config = dict(
    hidden_act='tanh_gelu',
    norm='layernorm',
    norm_place='pre',
    init_std_up=0.0167,
    optimizer='muon_variant',
    lr_mult_qkv=0.5,
    lr_head=0.00545,
    warmup_steps=200,
    decay_fraction=0.301,
    train_tokens=600300000,
    max_steps=9160,
)
MLP neurons of a small language model. Each row is named by its layer, matrix (up: input weights; down: output weights) and neuron, and shows model dimensions 160-287. Each number is 128 + 24 x the weight over its row's rms, rounded and kept within 0 to 255.
Before each neuron's rows, "fires in" lists the words (lower case) most often at its 100 highest values on Wikipedia text that the model never trained on.

fires in: "southern", "central", "eastern", "western", "northern"
L3.up616 [170  86 147 122 117 133 141 120 106 149 156 146 161 126  85 153 104 147 139 102 166  87 149 121  94 170 170 136 119 129 120 157 171 149 137 117 119 161 113 101 108 141 151  95 129  72 114 112 120 105 133 126 135 135 127 124 114 127 163 167 137 134 123 110 149 166  93 123 114 146 174 122 165 144 166 103 153 139 112 143 127 105 179 143 112 140 155 152 120  89 103  93 127 168 108 127  86 108 131 101 147 140 160 122 122 112 141 111 131 155 116 105  81 108 137 146 114 110 119 137 125 111 133  85 112 177 117  85]
L3.down616 [160  91 143 129 144 110 136 118 105 191 164 132 164 124  89 117  84 158 149 145 106 142 136 126 156 142 143 141 152 173 128 165 134 101 161 154 140 129 132 144 127  94 128 146 117  89 144 137 113 177 144 161 141 131 129 132  85  96 138 128 152 136 137 156 140 142  93  99  93 148 145 136 115 163 128 111 129 154  99 138 147 118 113 133 151 111 138 116 162 141 132 120 106 134 140 132 116 131  92 120 169 132 107 122 165 135 150  92 108 149  92 152 136 110 154  94 152 142 111 119 135 145 156 132 103 145 114 130]

fires in: "united", "life", "death"
L3.up1395 [191 135 202 137  86  90 164 112  96 131 128 129 131 145 120 116 176 194  64 135 122 102 112 100 115  87 116 104  98 135 157 120 133 115 130 120 123 124 121 135 143 117 169 170 164  98 116 126 111 105  88 117 107 111 149 146  99 145 105 158 147 143 139 115 141 129 192 166  94 156 145 122  92 157 104 111 145 130 144 104 109 134 127 118 131 125 146 161 115 115  99 155 120 142  97 156  91 130 110 153  79 109 111 113 172 113 113 117  89  94 137  77 153 109 145 179 134 108 141 120 142  94 139 111 146 123 112 121]
L3.down1395 [153 131 115 125 116 103 139 111 143 144 136 119 155 117 113 109 162 117  95 130 120 137 175 144 148 115 130 126 146 115 129 131 153 148 113 149 102  87 121 100 119 111 150 182 139 170 131 138 100 119 121 107 148 139 131 144 136 150 115 125 132 134 135 148 103 115 146 149 129 129 110 168 105 121 130 138 143  90 149 123 108 120 145 133  81 128 121 146 105 161 132 149 129 137 128 147 123 127 157 129  97 152 100 137 114 165 131  94 183 149 120 101 133  70 101  81 136 145  96 140 130 116 148 146 133 107 146 102]

fires in: "high", "number", "total", "top", "highest", "least"
L4.up1016 [125 110 125  92 127 150 132 180 149 124 149 147 113 153 116 124 118 150  96 125 132 131 153 168 107 112 185 124 128 157  92 119 145 144 127 134 121 147 187 144 108 135 145 133 154 136 129  84 104 169 134  95  93 105 150 109 123 120 119 105 164 145  90 115 118 159 146  73 104 122 140 104 165  89 133 133 108 123 147 130 139 126 156 126 122 130 153 125 146 119 124 138 145 129  91 149 145 120  74 142  78 142 125 120  99 144 110 173 137 133 153  77 130 140 172 128 121 112 118 104 165 120 104 113  85 113 146 122]
L4.down1016 [ 88 153 126  98 129  99 129 118 165 118 169 129 136 128 143 103 103 129 109 114 173 142 127 155 111  86 181 119 130 139 125 105 140 140 143 157 143 155 164 134 124 122  98 137 121 148  88 124 108 118 100 134  71  89 166 138 129 107 133 127 127 141 127 112 139 147 151 147  99 123 144 105 149 139 105 113 115 122 142  99 110 103 133 135 115 164 145 116 110 138 162 140 135 167  98 149 134 131  95 101  81 136 122 133 107 124 107 176 106 110 125  77 107 119 138 126 152 132 125 102 144 136  75 139  85 135 133 146]

fires in: "european", "atlantic", "pacific", "african", "world", "olympic"
L3.up976 [109 120 125 146 140  97 115  79 110 188 113 144 123 170 119 161 128 146 108 123 130 149 131 121 111 151 108 118 125 163 150 144 105 109 103 125 112 140 149 124 126 146 141 123 102 101 138 157 137 130 155 156 151 114 123 130 148 150 154 104  96 110 129  77 147 141  54 105 123 153 172 104 113 126 134 112 123 146 107 142 168 163 139 169  74 144 148 135 121 163 127  93 110 137 101 153 123 130 125 142 140 122 168 162  95 140 117 130 128 146 125  94 111 100 146 114 108 159 138  80 149 139 153 183 106  91 117 138]
L3.down976 [101  70 123 114 126 133 105 109  78 129 123 138 134 178 148 150 169 150 129 144 150 107  88 157 114 116 139 125 160 122 122 158 101 118 132 125 112 116  93 123 127  89 124 108 124 116  96 180  91 150 123 189 116 160 130 114 151 157 108 164 133  95 112 137 125 149 117 132 123 142 135 120  94 126 143 125 131 153 131 147 168 103 116 158 104 189 104 130 134 156 166  91 152 132 131 139  97 114 135 107 112 130 103 155  99 124 137 139 145 112 169 135 131 136 125  94 133 162 107 127 135 115 170 139 104 113 114 137]

fires in: "there", "what", "where", "following", "this", "make"
L3.up401 [117 142  91 100 122  95 121 170 121 130 109 153 148 131  96 100 137 156 103 148 102 169 120  88 115 128 118 181 179 119 123 149 149 151 150 135 117 110 114 105 107 111 165  93 152 110 112  75 113 147 105 104  75 127 120 137 159 123 173 143 136 153 139 114 155 126 139  94 108 117  93 129 136 142 119  94 130 137 145 148 149 172 101 153 143 134 166  88 131 122 114 121 115 134 134 101 125 145  88 129 127 112 155 141 114 132 157 112 142 121 151 145  84 133 108 137 143 110 114 129 164 131 109 138 106 153 132 116]
L3.down401 [149 101 131  96 177 119 151 161 113 124 108 123 114 153  80 116 122 110 118 154 117 107 114 126 109  98 157 118 132 129 189 150 128 142 117 127 131 105 146 140  93 118 121 144 170 107 100 140 109 114 129 118 161 138 119 113 144 174 117 127 130 176 107 113 133 153 110  84 141 147 127 129 118 149 100 115 140 109 173 129 130 149  96 136  99 121 163 118 111  88 101 137 146 124 146  76 118 160 122  68 121  89 128  87  64  97 160 162 144 147 112 154  99 139 115 140 114 103 134 133 107 134 144  87 135  92 148 136]

fires in: "his", "her", "took", "takes", "take", "taken"
L3.up1285 [109 160 167 100  87 168 145 122 153 142 115 168  86 141 148  99 149 186 138 114 127 120 204 146 166 144  90 117  87 145 115  97 144 124 129 149 128 153 113 138 117 110 126 152 134 169 102 120 148 136 117 139 125 158 110 125 184 155 125 129  73 135 123  57 125  99 132  94 172 156 127 133 138 123 150 189 144  90 127 132  96 157  90 161  98  74 173 141 124 151  87 139 142 155 156 101 113 121  92  78 168 105 143 116 114 126  99 129 148 138 130 126 102 134 127 146 116 200 155 154 103 121 134 102  88 139 133 105]
L3.down1285 [117 176 146 117 150 111 162 135 164 176 108 127  87 129 112  95 124 173 105  89 151 160 156 133 130 157 123 125 120 146 164 106  91 143 133 121 138  98 131 137  89 110 112 206 154 158 128 151  87 108 130 107 115 150 113 136 146 119 156  84 160 104 133  98 126 122 183 130 127 132  97 142 130 161 102 117 123 138 125 134 123  93 129 147  76  61 113 116 128 119  88 137 162  92 160  97 121 115 103 173 134 135 131 157  65 101 150 161 142 142  99  96 134 164 116 136 159 111 152 125  90  95 107 130 123 139 137 144]

fires in: "international", "national", "nba", "climate"
L3.up1820 [ 83 137  98 166 104 116 121 158 103 120  99  74 125 135 146 110 155 140 115 116 115 140 107 147 145  87 147 114  94 127 116 135 122 151 169 104 150 122 121  98 112  88  97 149 129 129  93 125 147 113 134 103 106 134 150 127 111 139 179 117 143  86 120 131 170 110 135  84 114  97 142 162 139 153 147 143  91 124  96 179 104 122 110 156 105 152 125 146  96 163 117 130 148 136 142 144  76 144 136 127 120 108 129 107 120 112 126 164 113 100  94 169 105  85 118 101 119 169 133 157 142  76 126 125  92 107 151 129]
L3.down1820 [ 75 146 114 162 124 143 125 109 125 170 172 142 110 127 132 115 162 140 112 137 102 146 105 129 123  92 161 142 144 135 139 164 141 151 131 121 116 160 148 144  87 113 132 109 135 154 119 105 128 101 122  82  82 136 154 140 155 148 201 147 106 114 123 126 106 116 140 144 141  97 118 143  95 111 154 159  91 109 109 122 103 117 113 124 127 152 104 146 121 131 141 132 103  97  94 134 145 162 148 117 148 111 143 124 149 110 166 155 104 118  91  81 120 105 118 128 108 156 115 152 109 129 122 129  94 109 179 136]

fires in: "film", "album", "isbn", "book", "movie", "name"
L3.up1791 [ 88 129 130 120 153 139 134 157 119 160 124 128 125 111 108 148 113 156 139 135 125 119 146 117 121 113 124  85 118  79 120 118 124 133 118 165 152 142 165 105 184 118 121 112 132 153 122 147 145 105 132 120 121 104 123 135 113 148 138 160  78 113 195 132 160 133 129 139 131 103 155 102 184 105 131 120 223 117 121 136 113 140 122 134 171 129 132  89 152  99  81 132 116 141 106  81 151 153 115 155 172 113 134 151 136 121 133 134 120 116 111  86 150  51 114 123  85  65 130 147 137 108 139 129 114 101 103 106]
L3.down1791 [118 147 150 162 149 119 112  88  94 129 105 135 168 131 123 147 116 112 150 108 141 138 140 162 125 134 139 107 146 105 120  87 125 149  88 132 165 157 129 109 134 110 121 119 116 137 127 117 109 130 134  93 163 110 137 151  93 120 130 155 105 145 140 165 143 125  82 144 157 126 132 121 181 142 140 129 159 116 121  86 160 138 129 123 147 134 130  92 113 180 122 126 133 117 174  83 187 116 129 140 178 123 130 170 156 117 145 140 102  90 127 159  95 115 126 118 120  89 146  97 184 159 147  98 138  80 113 165]

fires in: "then", "has", "however", "decision", "instead", "able"
L3.up658 [ 98 135 139 152 136 142 134 153 112 105  77 140 157 141 128 176 125 124 139  60 115 129 154  92 123 117 146  78 151 155 117 132 137 132 160 111 120 129 144 116 148  97 118 160 109 136 124 109 121 135 131 100 133 156 154 128 191 159 145 132 121 119 107 133 117 142 130 163 139 142 136 100 103 114  74 129 123 103 168 109 137  99 141 149 128 140 123  83 157 149 130 136 122  84 111 127 101  80 143 118 134 124 120 151 142 126 139 166 123 137 146 122 151 169 142  85 124 146 145 108 115  61 126  98 122 110 108 128]
L3.down658 [109 127 119 120 154 126  76 159 144 103 110 142 188 115 124 162 128 143 129 106 126 156 154 130 132 110 133  81 124  97 141 114 133  89 147 109 107 131 125  86 173 117 133 133 116 140 130 121 117 117 135 118 102 119 174 142 190 113 112  65 134 120  96  84 124 148 148 149 145 122 140 148 133 104  61 111 117  91 126 105 148 129 150 131 124 156 153 115 121 145 181 133 107 132 125  82 104  86 145 103 120 164 115 156 116 165 130 165  93 146 135 123 148 165 113  81 100 170 105 115  91 107  86 100 119 101 137 103]

fires in: "and", "than", "of", "least", "number"
L3.up441 [114 115 121 124 114 121 136 179 102 119 138 104  99 161 151 158 161 141 131 123 177 134  89 119 135 140 146 107 110 111 105 125 109 130 169 139 126 115 135 114 161 155 153 110 109 122 115 128  98 113  98 135 182 140 107 147 119 142 175  94 131 150 142 145 128 111 177 111 141  86 115 118 118 123 145 145 106 110 134 128 110 134 114 162 159 103 133 129 156 134 130 149 102 135  70 131 151 126 153 148 118  99 157 187 118 103 128 126 105 148  99 141 122 206  81 107 148  80  98 137 120 139 120 115 172 139 104 130]
L3.down441 [129 132 129 123 117 127 105 151 103 186 121  60 150 138 169 161 130 143 106 132 123 169  87 153 152 135 144 107  62 150 113 132 112  95 151 168 116  93 159 132 180 157 115  77 143 129 131 149 102 100 175 118 155 165 129 122 108 144 139 100 147 140 117 165 144 117 125 128 125  95  97  44 128 148 124 124 128 116 139 105  95 146 135 111 130 155 156 131 121 156 127 161 110 148  91 161 141  81 146 126 127 125 111 134  98 136  94  97  95 149 106 116 147 180 158 160 147 111 116 135 114 132 116 145 122 147 139 129]

fires in: "there", "this"
L3.up536 [136  91 136  78 130 109 103 147 131 108 109 130 164  90 153 119 103 105 148  78 136 130 150 132  99 146 126 126 125 136 148 131 128 155 149  71 147 128 112 102 100 165 119 101 111 119 134 113 132  98  93 110 130 156 129 136 186 146 155 160 117 154 116 133  92 133 130  88 170 157  93 150 151  92 106 167 142 116 113 150 147 119 120 125 151 122 138 152 120 141 171 105 119 149 182 163 116 191 148 161 133 146 178  74 124 111 127 133 135 147 106 144 170 122 141 100 136 141 163 138 201 120 117 109 141 123 127 145]
L3.down536 [141 125 123  96 116  74 148 117 112 104 131 167 135 124 123  89 138 120 127 112 118 128 111  64 125 150 114 101 161  96 163 118 110 138 141 118 139  85 124 125 103 141 109 129 150 173 154 131 153 139 125 113 120 120 147 116 133 148 133 141  94 184 127  94 164 201 106 120 174 138  89 141 130 168 115 154 120 152 139 165 135 140 114 122 125 138 130 122 170 131 131 120 113 154 117 139 138 225 131 116 171 158 145  71 109 131 116 108 149 145 123 111 147  92 158 122 114 118 107 136 128 142 135 134 144 136 153  96]

fires in: "no", "never", "noitalic", "not"
L4.up652 [116 126 128 128 145 182 129 128 135 140 121 106 128 120 108 121 130 139 129  91 156 120 104 114 129 173  72 142  84 113 122 132 135 133 181  92 117 100  91  91 168 134 136 127 165 111  97 101 158 127 119 112 149  66  98 137 135  95 139 148 108 114  98 121  79 140 124 143 127 160 136 104 132 111 109 131 128 146 108 150 131 173 128 137 146 100 125 125 145 149 140 131 149 136 130 159 105  98  88 144 119 102 142 156  90  91 158 159 144 125 132 137 162 113 126 131 171 143 127 178 155 113 173  76 184  90 100 157]
L4.down652 [124 179 121 133  99 130 140 150 159 122 157 109 106 132 137 110 115 149 130 101 141 155 112 126 133 157  97 139 119 135 140 146 129 122 180 101 111 154  96 126 167 145 125 125 144 125 118 103 110 139  99 115 143 148  92 108 122 135 108 152  93 141 145 153 121 136 122 116 129 160 126 149 129  80 111  90 132 153 137 133 100 152  77 108 152 121 184 154 147 128 125 150 134 150 131 176 136  78 115 165 120  85 122 181 106 107 127 123 140 106 133 123 110 120 116 144 184  83 130 150 150 145 135 181 125 105 118 140]

fires in: "national", "government", "state", "league", "championship"
L3.up1064 [164  80 129 151 117  88 133 135 110 117 149 125  96 143 137 164 201 132  98 140 120 111  84 145 109 132 178 144 107 120 138  95 111 168 198  97 131 133  91 128 172 128 113 119 125 186 112 161 129 101 111 154 118 102 113 144 111 120 110  99 124 124 134 103 153 134 115  90 151 114 146 155 133 109 129 115 112 116 127 128 115 111 175  78  95 126 122 153  91 154 124 109 106 137 128 131 143 146 128 140 120 106 111 133 177 129 129 169 111 117 153 127 107 121 136 115 142 128 151 147  76 156 136 145  83 117 122 134]
L3.down1064 [124  93 125 126 158  90 117 148 115 151 104 119  99 166 123 106 207 151 113 141 145  75 107 112 132 102 154 146 124 117 163 140 100 159 147 131 140 120 153 113 105 118 124 109 136 194 124 142  86 141  82  91 121 127 146 102 168 103 124 123  80 119  94 111 139 125 142  82 123 130 158 150  81 114 120 115 118  93 124  84  96  89 115 122  99 132 152 111  83 144 117 153 175 113 108 150 109 164 136 138 145 118 113  99 173 118 156 150 136 100 149 102 151 116 134 119 115 104 115 118 146 155 117 126 126 122  85 147]

fires in: "few", "list", "n", "number", "noddy", "listen"
L3.up614 [156 127  79 146 104 150 151 153  89 150 131 115 125 133 125 151 149 121 139 101 112  66 140 124 149 126 168 113 109  77  85 143  89 115 119 156 136 110 139 126 172 128 123 123 174  90 158 146 196 135 127 140 119 145 107  84 125 143 105 133 103  92 170 126 154  97  91 115 148 146  95  84 124 155 129 111 116 110 146 104 148 111 149 145  96 115 119 126 128 139 127 148 126 107 161 173 162 108 125 125 112 123 120 107 141 122 132 147 118  92 137 138 131  98 144 112 131 151 114  98 120 182  64 109 110 134 122 153]
L3.down614 [129 152 113 151 155 166 148 101 120  99 123  93 102 123 127 150 108 134 113 157 113 112 142  71  94 124  94 128 124  73  93 104 148  97  93  97 145 124  87 134  98 126 134 138 117 120 148 123 133 150 146  97  73 133 141 138 100 156 138 113 160 162 118 100 100 107 110 149 132  98  79  89  96 139 121 102 157 128  91  99 142 107 125 115  90 207 147 171 134 129 114 122 124 201 116 132 162 130 123 106 128 150  84 113 148  92 115 133 212 102 131 137 117  94  96 147 160 119 118 130 140 132  93 105 137 120  83 189]

fires in: "win", "lost", "against", "losing", "loss", "over"
L4.up1941 [122 129  82 143 120 157  75 157 121 145 152 166 172 100 168  97 157 122 115 133 101 162 125 163 184  96 129 157 104  82 139 151 121 117 108 128 147 136 149 148 147 141 130 119 100 102 124 126  98 136 130 142  68  80 139 150 104 110  97 154 129 174  97 137 104 134 137 110 131 156 168 146 143 142 123 134 142  96 146  97 116 166 127 125 138 136 111 113  95 120 167 140 132  95 116 147  97 131 163 138 105 108 130 103  74 149 134 157 124 118 149 160  85 129 121 119 111 134 143 107 143 103 158 150 109  79 138 140]
L4.down1941 [131 130  96 130  90 138 116 109 132 101 136 117 176 131 124 158 102 142 140 154 126 165 170 126 149  91 128 158 148 126 179 128 115 106 121 138 129 135 134 134 161 120 136  87 101 124 120 166  90 107  96 169 125 140 151 146 123 136 114 135 127 156 117 113  82 112 113 103 146 181 155 100 163 152 134  96 116 151 152  92 131 171 110 162 146 170 121 150 130 151 121 142 102 102 129 168 148 105 146 145  89  95  88 101 114 107  95 100 159 126 111 101 121 100 104 144 115 157 132 156 132 119 176 175 151 123 146 129]

fires in: "album", "1991", "1990"
L4.up67 [140 152 122  87 155 110 152 133  90 137  91 152 129 125 103 142 121 153 133 134 121 136 168 150 133 138 113 164  93 102 153 104 157 110 124 162 151  56 154 115  92 130 126 155 168 176 125  83 147 104 149 137 115 135 123 135 100 131 128 168 135 117 113 162 157 144 176 160 135 104 130 130 145 136 124 111 102 113 142 124 122 117 138 145 123  67 143 142 121 143  91 107 139 122 122  86 169 141  99 134 138 179  99 119 121 150 149 154 156 147 116 169 158 115 117 119 124 122 105 135 142 149 149 118 116 109  72 133]
L4.down67 [105 154 117 130 157 100 142 122 160 124 111 112 162 105 127 109 113 150 174 147 110 141 135 177 152 133 116 159 102 120 166 159 113 128 125  74 155 108 152 166 120 172 175 159 171 127 105 103 121  95 130 139 133  93 157 138 133 161 138 147 111 127 134 126 135  91 130 122 121 157 138  62 123 144 141 121 121 142  95 139 167 121  78 162 134 168  96 126 126 146 112 124 127 141 148 141 166 103 134 157 107 135 166 149 152  97 167 139 155  91 117 141 125 100 139 125  86 152 145 153 138 114 154 120 160  76 133 152]

fires in: "engineering", "football", "medical", "sports", "arts", "music"
L3.up1499 [174 126 164 139 127 111 128 116 133 112 151 103 118 117 124 147 120 140 135 157 134 101 110 138 159 128 110 113 122 136 119 110 135 143 154 150 139 193 125 144 132 138 129 162 116 158 112 134 121 181 120 113 141 118 159  71 136  88 123 114 140  86 131  99 104 142 122 109 117 149 114 153  96 160 106 111 140 126 136 147 125 117 166 147 149 113 153 139 129 156 139 136 133 129 122 170 152  96 100 142 169 110 122 142 122 118 138 193 119  98 127 187 119 114 136 169 140 153 134 110 126 106 100 142 102 135 137 124]
L3.down1499 [159 123 170 135 151 150 163 164  82 170 172 104  65 146 159 138 100 102 130 142 165 116 148 154 154 139 133 123 121 113 134 121 113 113 167 139 105 110 140 128 130 123  92 114 131 121 103 120 178 165 138 134 107 133 146 104 137  97 132 147 160 109 137 158  98  68 150 106 107 157  83 135 102 119 127 125 137 140 133  81 101 130 120 135 130 115 126 154 151 132  99 100 148 111 141 133 103  82 168 134 187  84  75 108 187 125  81 153 104 121 143 150 147 104 117 175 107 112 146 130 113 146 111 129 155 172 108 129]

fires in: "mother", "age", "father", "parents", "children", "families"
L4.up159 [153 114  97 152  96 128 105 122 133 112 126 131 130 101 147 127  93 114  77 102 153 135 137 158 153 158 117 121 144 104 195 141  99 159 122 170 104 141 132 136 177  63 104 105 138 104 129 106 148  95 126 106 106  89 135 147 152 129 134 119 130 104 123  68 147 129 145 143  99 138 147 129 124 104 116 182 123 118 124 124 175 149 176  97 125 206 113 153  85 158 189 139 137 103 125 121 122 123  99 131 118 115 123 152 126 144 139 114 129 113 157 120 162 134 120 119 127  95 117 122  98 112 142 154 132 117 101 126]
L4.down159 [104 101 119 122 154 130 120 143 136 123 105 115 144 149 167 102 176 113 113 142 135 135 119 144 133 114 129  99 137 121 146 106 156 124 155 138 124  97 153 126 133 132 153 151 135 153 119 114 100  84 149 166 140 156 132 144 117 104 108  99  89  80 135 123 117  97 135 123 106 110 162 117 148  97 143 117 100 113 126 151 124 155 150 102 173 146 116 138  98 114 127 138 117  98 102 118 101 135 132 120 114 138 106 112 119 153  94 107 110 172 136 156 129 125 129 139 114 153 134 103 119 135 104 129 134 115 157 143]

fires in: "bellator", "group", "votes", "gminxr", "company"
L4.up1436 [125 147 137 134 103 119 130 121 158 146 112 127 106 169 163 108  87 179 159 116 163 150 119 176 150 125 115 152 142 220  87 105 133 132 148 114 150 106 152 142 132 134 110 115  74 112 138 127 120 139 104 140 130 127 156  95 153 113 157  86 153  89 141 132 150  96 105 139  84 119 132 146 130  92 156 166  91 128 111  79 133 105  80 164  90 102 136 126 121 153 172 109 126 137 123 115 141 102 120  57  99 117 160 103 150 142  75 112 135 136 110 116 110 140 160  82 132 174 116 120 119 135 112 117 114 127 120 134]
L4.down1436 [115 135  98 116  93 105 151 137 148 160  91 117 138 138 162 162 127  91 136 134 144 127 138 103 109 154 106 163 117 141 109 101 162  97 152  99  89 135 122  96 161 157 120 120 128 127  82 146 159 157 102 128 109 145 103  61 131 132 132  91 146 138 146 161 129 137  98 157 157  98 103 157 156 102 180 146 135 134 134 109 100 143 146  99 136 208 133 118 137 103 142 127 107 104 109 145 126 143  85 120  77 165 121 133 100 146 147 108 130 142 122  84 128 137 153  97 127 113 142 147 135 145 120 126 140 178 139 131]

fires in: "of", "well", "them", "that", "it"
L3.up225 [ 95 135 132 129 168 127 116 120 168 114 123 122 137 146 153 149 141 168 125 130 134 112  96 105 122 103  93 129 141 152 112 112 134 140 110 111 144 163 138 117 123 130 102 114 105 136 114 174 122 131 156 123 143 117 142 137 145  96 104 119 134 138 141 105 145 147 119 142 113 138 123 193 147  83 136  95  85 132 115 153 172 162  69 120 122  91 130 114  91 161  89 140 123 135 102 119 142 144 140 100 134 173 150 104 140 106 139  99 149 129 154 104 139 152 122 168 146 155 144  91 117  87 136 144 101 130 132 127]
L3.down225 [136 100 141  53 173  91 124 125 148 150 119 133  90 104  89 176 164 124 113 139 151 136 124 112  91 104 130 164 165 155 132 167  76 152  85 172 122 155 104 121 131  64  99  94  90 117 106 153 128 158 116 122  95 155 120 121 130  80  87 150 175 154 120 147 117 125 113 146 133 114 124 119  90  94 115 132 132 153  94  88  65 100 106 119  82  99 115 113 135 136 109 141 148 130 131 118 110 139 140 114  82 123 110 113 144 109  93 124  94 147 140 111 100 174 111 120 111  98 121 156 128 141 102 117 132 128 128 159]

fires in: "south", "western", "west", "southern", "eastern", "second"
L3.up725 [132 110 121 152  98 130 110 133 107 126 163 140 152 125  94  90 137 118  75 170  92 144 149 133  98 159 125 139 140 123 137 170 135 132 138 115 105 110 159 147 129 110 128 133 130 138 113 113 101 104  90 136 143 111 125  89 118 131 158 119 144 135 130 161 156 119 118  64  95 203 150 145 124 119 135 114 132 132 118 153 123 171 181 144 122 144 152 140 148 143 140 106 117 144  97 111 115 139 129  83 124 150 102 134 157 121 135 118 122 144  75 123 172 102 152 143 125 134 162 161 150 132 105 138 136 141 173  93]
L3.down725 [135 158 106 130 111 146  96 145  91 117 132 101 155 111 123  59 142 103  98 140  97 129 121 119 114 145 117 138 116 130 148 111 139 136 128 111 118 107  85 100 107 131 136 132 123 131 114 117 112  84 133 153 137 128  93 132 148 134 102 115 160 153 136 129 124 111 149  98 129 190 129 143 140 104 145 113 110 174 175 126 164 136 146 146 145 168 132 131 114 118 137 150  62 153 150 108 166 112 161 112 156 146 106 139 150 122 152 114  73 125 105 143 156 165 140 143 116 112 126 146 142 151 114 108 129 125 170 116]

fires in: "of", "genus"
L3.up1620 [136  97 103 142  71 119 142 144 137 133 137 121 136  82 125 167 105 141 124  86 148 146 103 133 138 115 140 127 158  96 148 140 128 118 147 137 106 115 124  93 130 127 140  58 110 116 142 143 131 132 119 109 129 102 102 112 149 138 132 160 160  99 120 157 141 101 138 121 132  43 106 153 141 134 123 170 140 104 122 129 113 127 135 177 143 152 144 101  84 162 114 124 154 136  99 143 147 140  96 112 100 136 168 125 117 177 100 103 158 147 147 147 110 143 130 114 143 135 129 135  85 130 126 149 186 133 130 121]
L3.down1620 [135 107 103 114 126 112  87 135 121 148 120 120 151 112 110 201 130 118 125 124 148 155 110 105 111 127 104 139 147 137 100 144 149 146 132  91 121 160 148 111 130 104 134  91  95  88 114 128 101 137 152 126 154  96  87 139 143 136 120 173 120 114  87 129 141 121 116 141 101  63 115 140  98 103 110 109 127  81 123  84 114 100 127 125 139 143 132 115 118 141 110 155 125 149 129 123 145 160 136 102 103 147 124 134 101 137 101 136 141 113 128 170 142 145 152 139 142 165  87 161 113 134  97 131 112 128 114 128]

fires in: "of"
L3.up663 [132 144 150 107 153 139  86  90 156 131 142 130 106 120 100 144 111 158 161 103 142  82 129 138  97 137 125 112 140 102  88 111 113 130  99 148 112 160 159 115 143 155 112 113 102 144 129  79  90 150 144 127 133 118 143 129 133  98 125 125 121 153  89 171 120 113 105 117 144 103 133 183 112 121  91 102 101  67 126  98 158 104 101 128 130 128 110 111 136 122 117 126  85 124 118 146  99 106 171 107 126 146 120 132  90 130 112 162 102 142 146  90 139 135  62 108 138 122 136 146 119 117 134 163 142 124 125 151]
L3.down663 [204 117 154 146 165 104 119 142 152  73 145 154 153 111 108 139 148 127 102 110 146 130 140 168  70 149 111 122  57 131 142 110 123  85 134 106 101 156 110 138 147 132 125 185 115 137  99 168 162 138 148 117 127 140 148 120 152 130 152  98 143 148 166 167 136  91 117 139 144 153 166 142 144 152 153 131 102  80 141 126 147 110 111 127 131 120  86  92 132  78 105 160 116 131 119 145 168 144 130 108 120  94 142 122 114 167 170 130  99 128 131 149 185 164  97  86 127 144 144 106 136 126 145 123 111 128 113 139]

fires in: "republican", "high", "top", "democratic", "labour", "liberal"
L4.up494 [118 131 116  96 133 132 103 141 118 132 110 133 155 122 183 118 108 123 129 142  94 114 116 106  82 151 126 106 117  83 117 116 100 116 113 104 126 124 150 103 128 144  95 117 104 109 127 113 153 152  97 136 123 136 113  94 146 135 131 118 121 115 100 113 110 164 126 142 114 152 116 112 147 163 171 151 115 143 140 117 130 142 132 135 114 118 124  92 124 141 188 108 116  90 130 132  90 133 125 137  61 122 117 141 150 141 169 151  82 155 123 103 120 157 138 104 138 100 144  80 153 152 164 147  88 126  89  75]
L4.down494 [110 133  95 171 112 118 135 142 132 170 181 122 118 136 162 131 149 107 164 187 115 143 121 101 110 111 133 114 145 118 102 123 176  93 122 114  95 165 143 108  89 138 127 142 169  92 137 136  87 112 118 137 111 125 100  97 142 112 110 138 102 134 117 111 135 101 157 143 118 136  64 116 156 134 158 172  91  97 164 166 146 119 125 166 119 140 143 118 110 139 175 100 153 121 132 115 133 143 146  94  77  98 130 146  95 115 126 130 105 100 147 103 159 145 110 153 130 121 149  58 129  98 115 150 134 124 111 104]

fires in: "wrote", "written", "language", "books", "isbn", "book"
L3.up32 [142  97 153 124 117 115 171 111 107 158  91 124 147 105  93 161  93 143  88 160 124 145 159 176 113 114 126 113 170 124 113 124 113 129  95 107 199 126 171 103 152 132 134  88 178 120 130  96 120 133 103 108 135 109 138 134 110 105 122 152 134  93 128 110 137 136 105 148 154 122 145 157 140  96 144 146 146 101 120 156 126 170 143 147 134 143 156  77 141 153 112 137 100 120  99 139 129 156 130  83 137 161  84 150 109 117 106 142 124 141 137 149 134 135 105 148 138 138 102 148 106 133 134 138 153 100 130 137]
L3.down32 [123  97 133 108 137  86 160 142 178 143 105 168 113 148 121 144 106 100 103 134 112 158 127 197 176 140 117 150 173 112 114 110 121  96 160 101 155 166 115  82 126 155 144 112 191 114 131 120 114 110 136 149 148  89  93 102 109 104 106 146 131 132 145 139 124 102 132 130 118 128 106 114 113 140 135 129 108 106 126 149 152 106 105 133 144 110 140 109 125 156  99 103 153 146 123 138 141 163 115 123 131 114  92 136 120 113 126 147 102 121 148 133  37 121 129 128 159 133  95 130 137 162 119 152 132 159 117 150]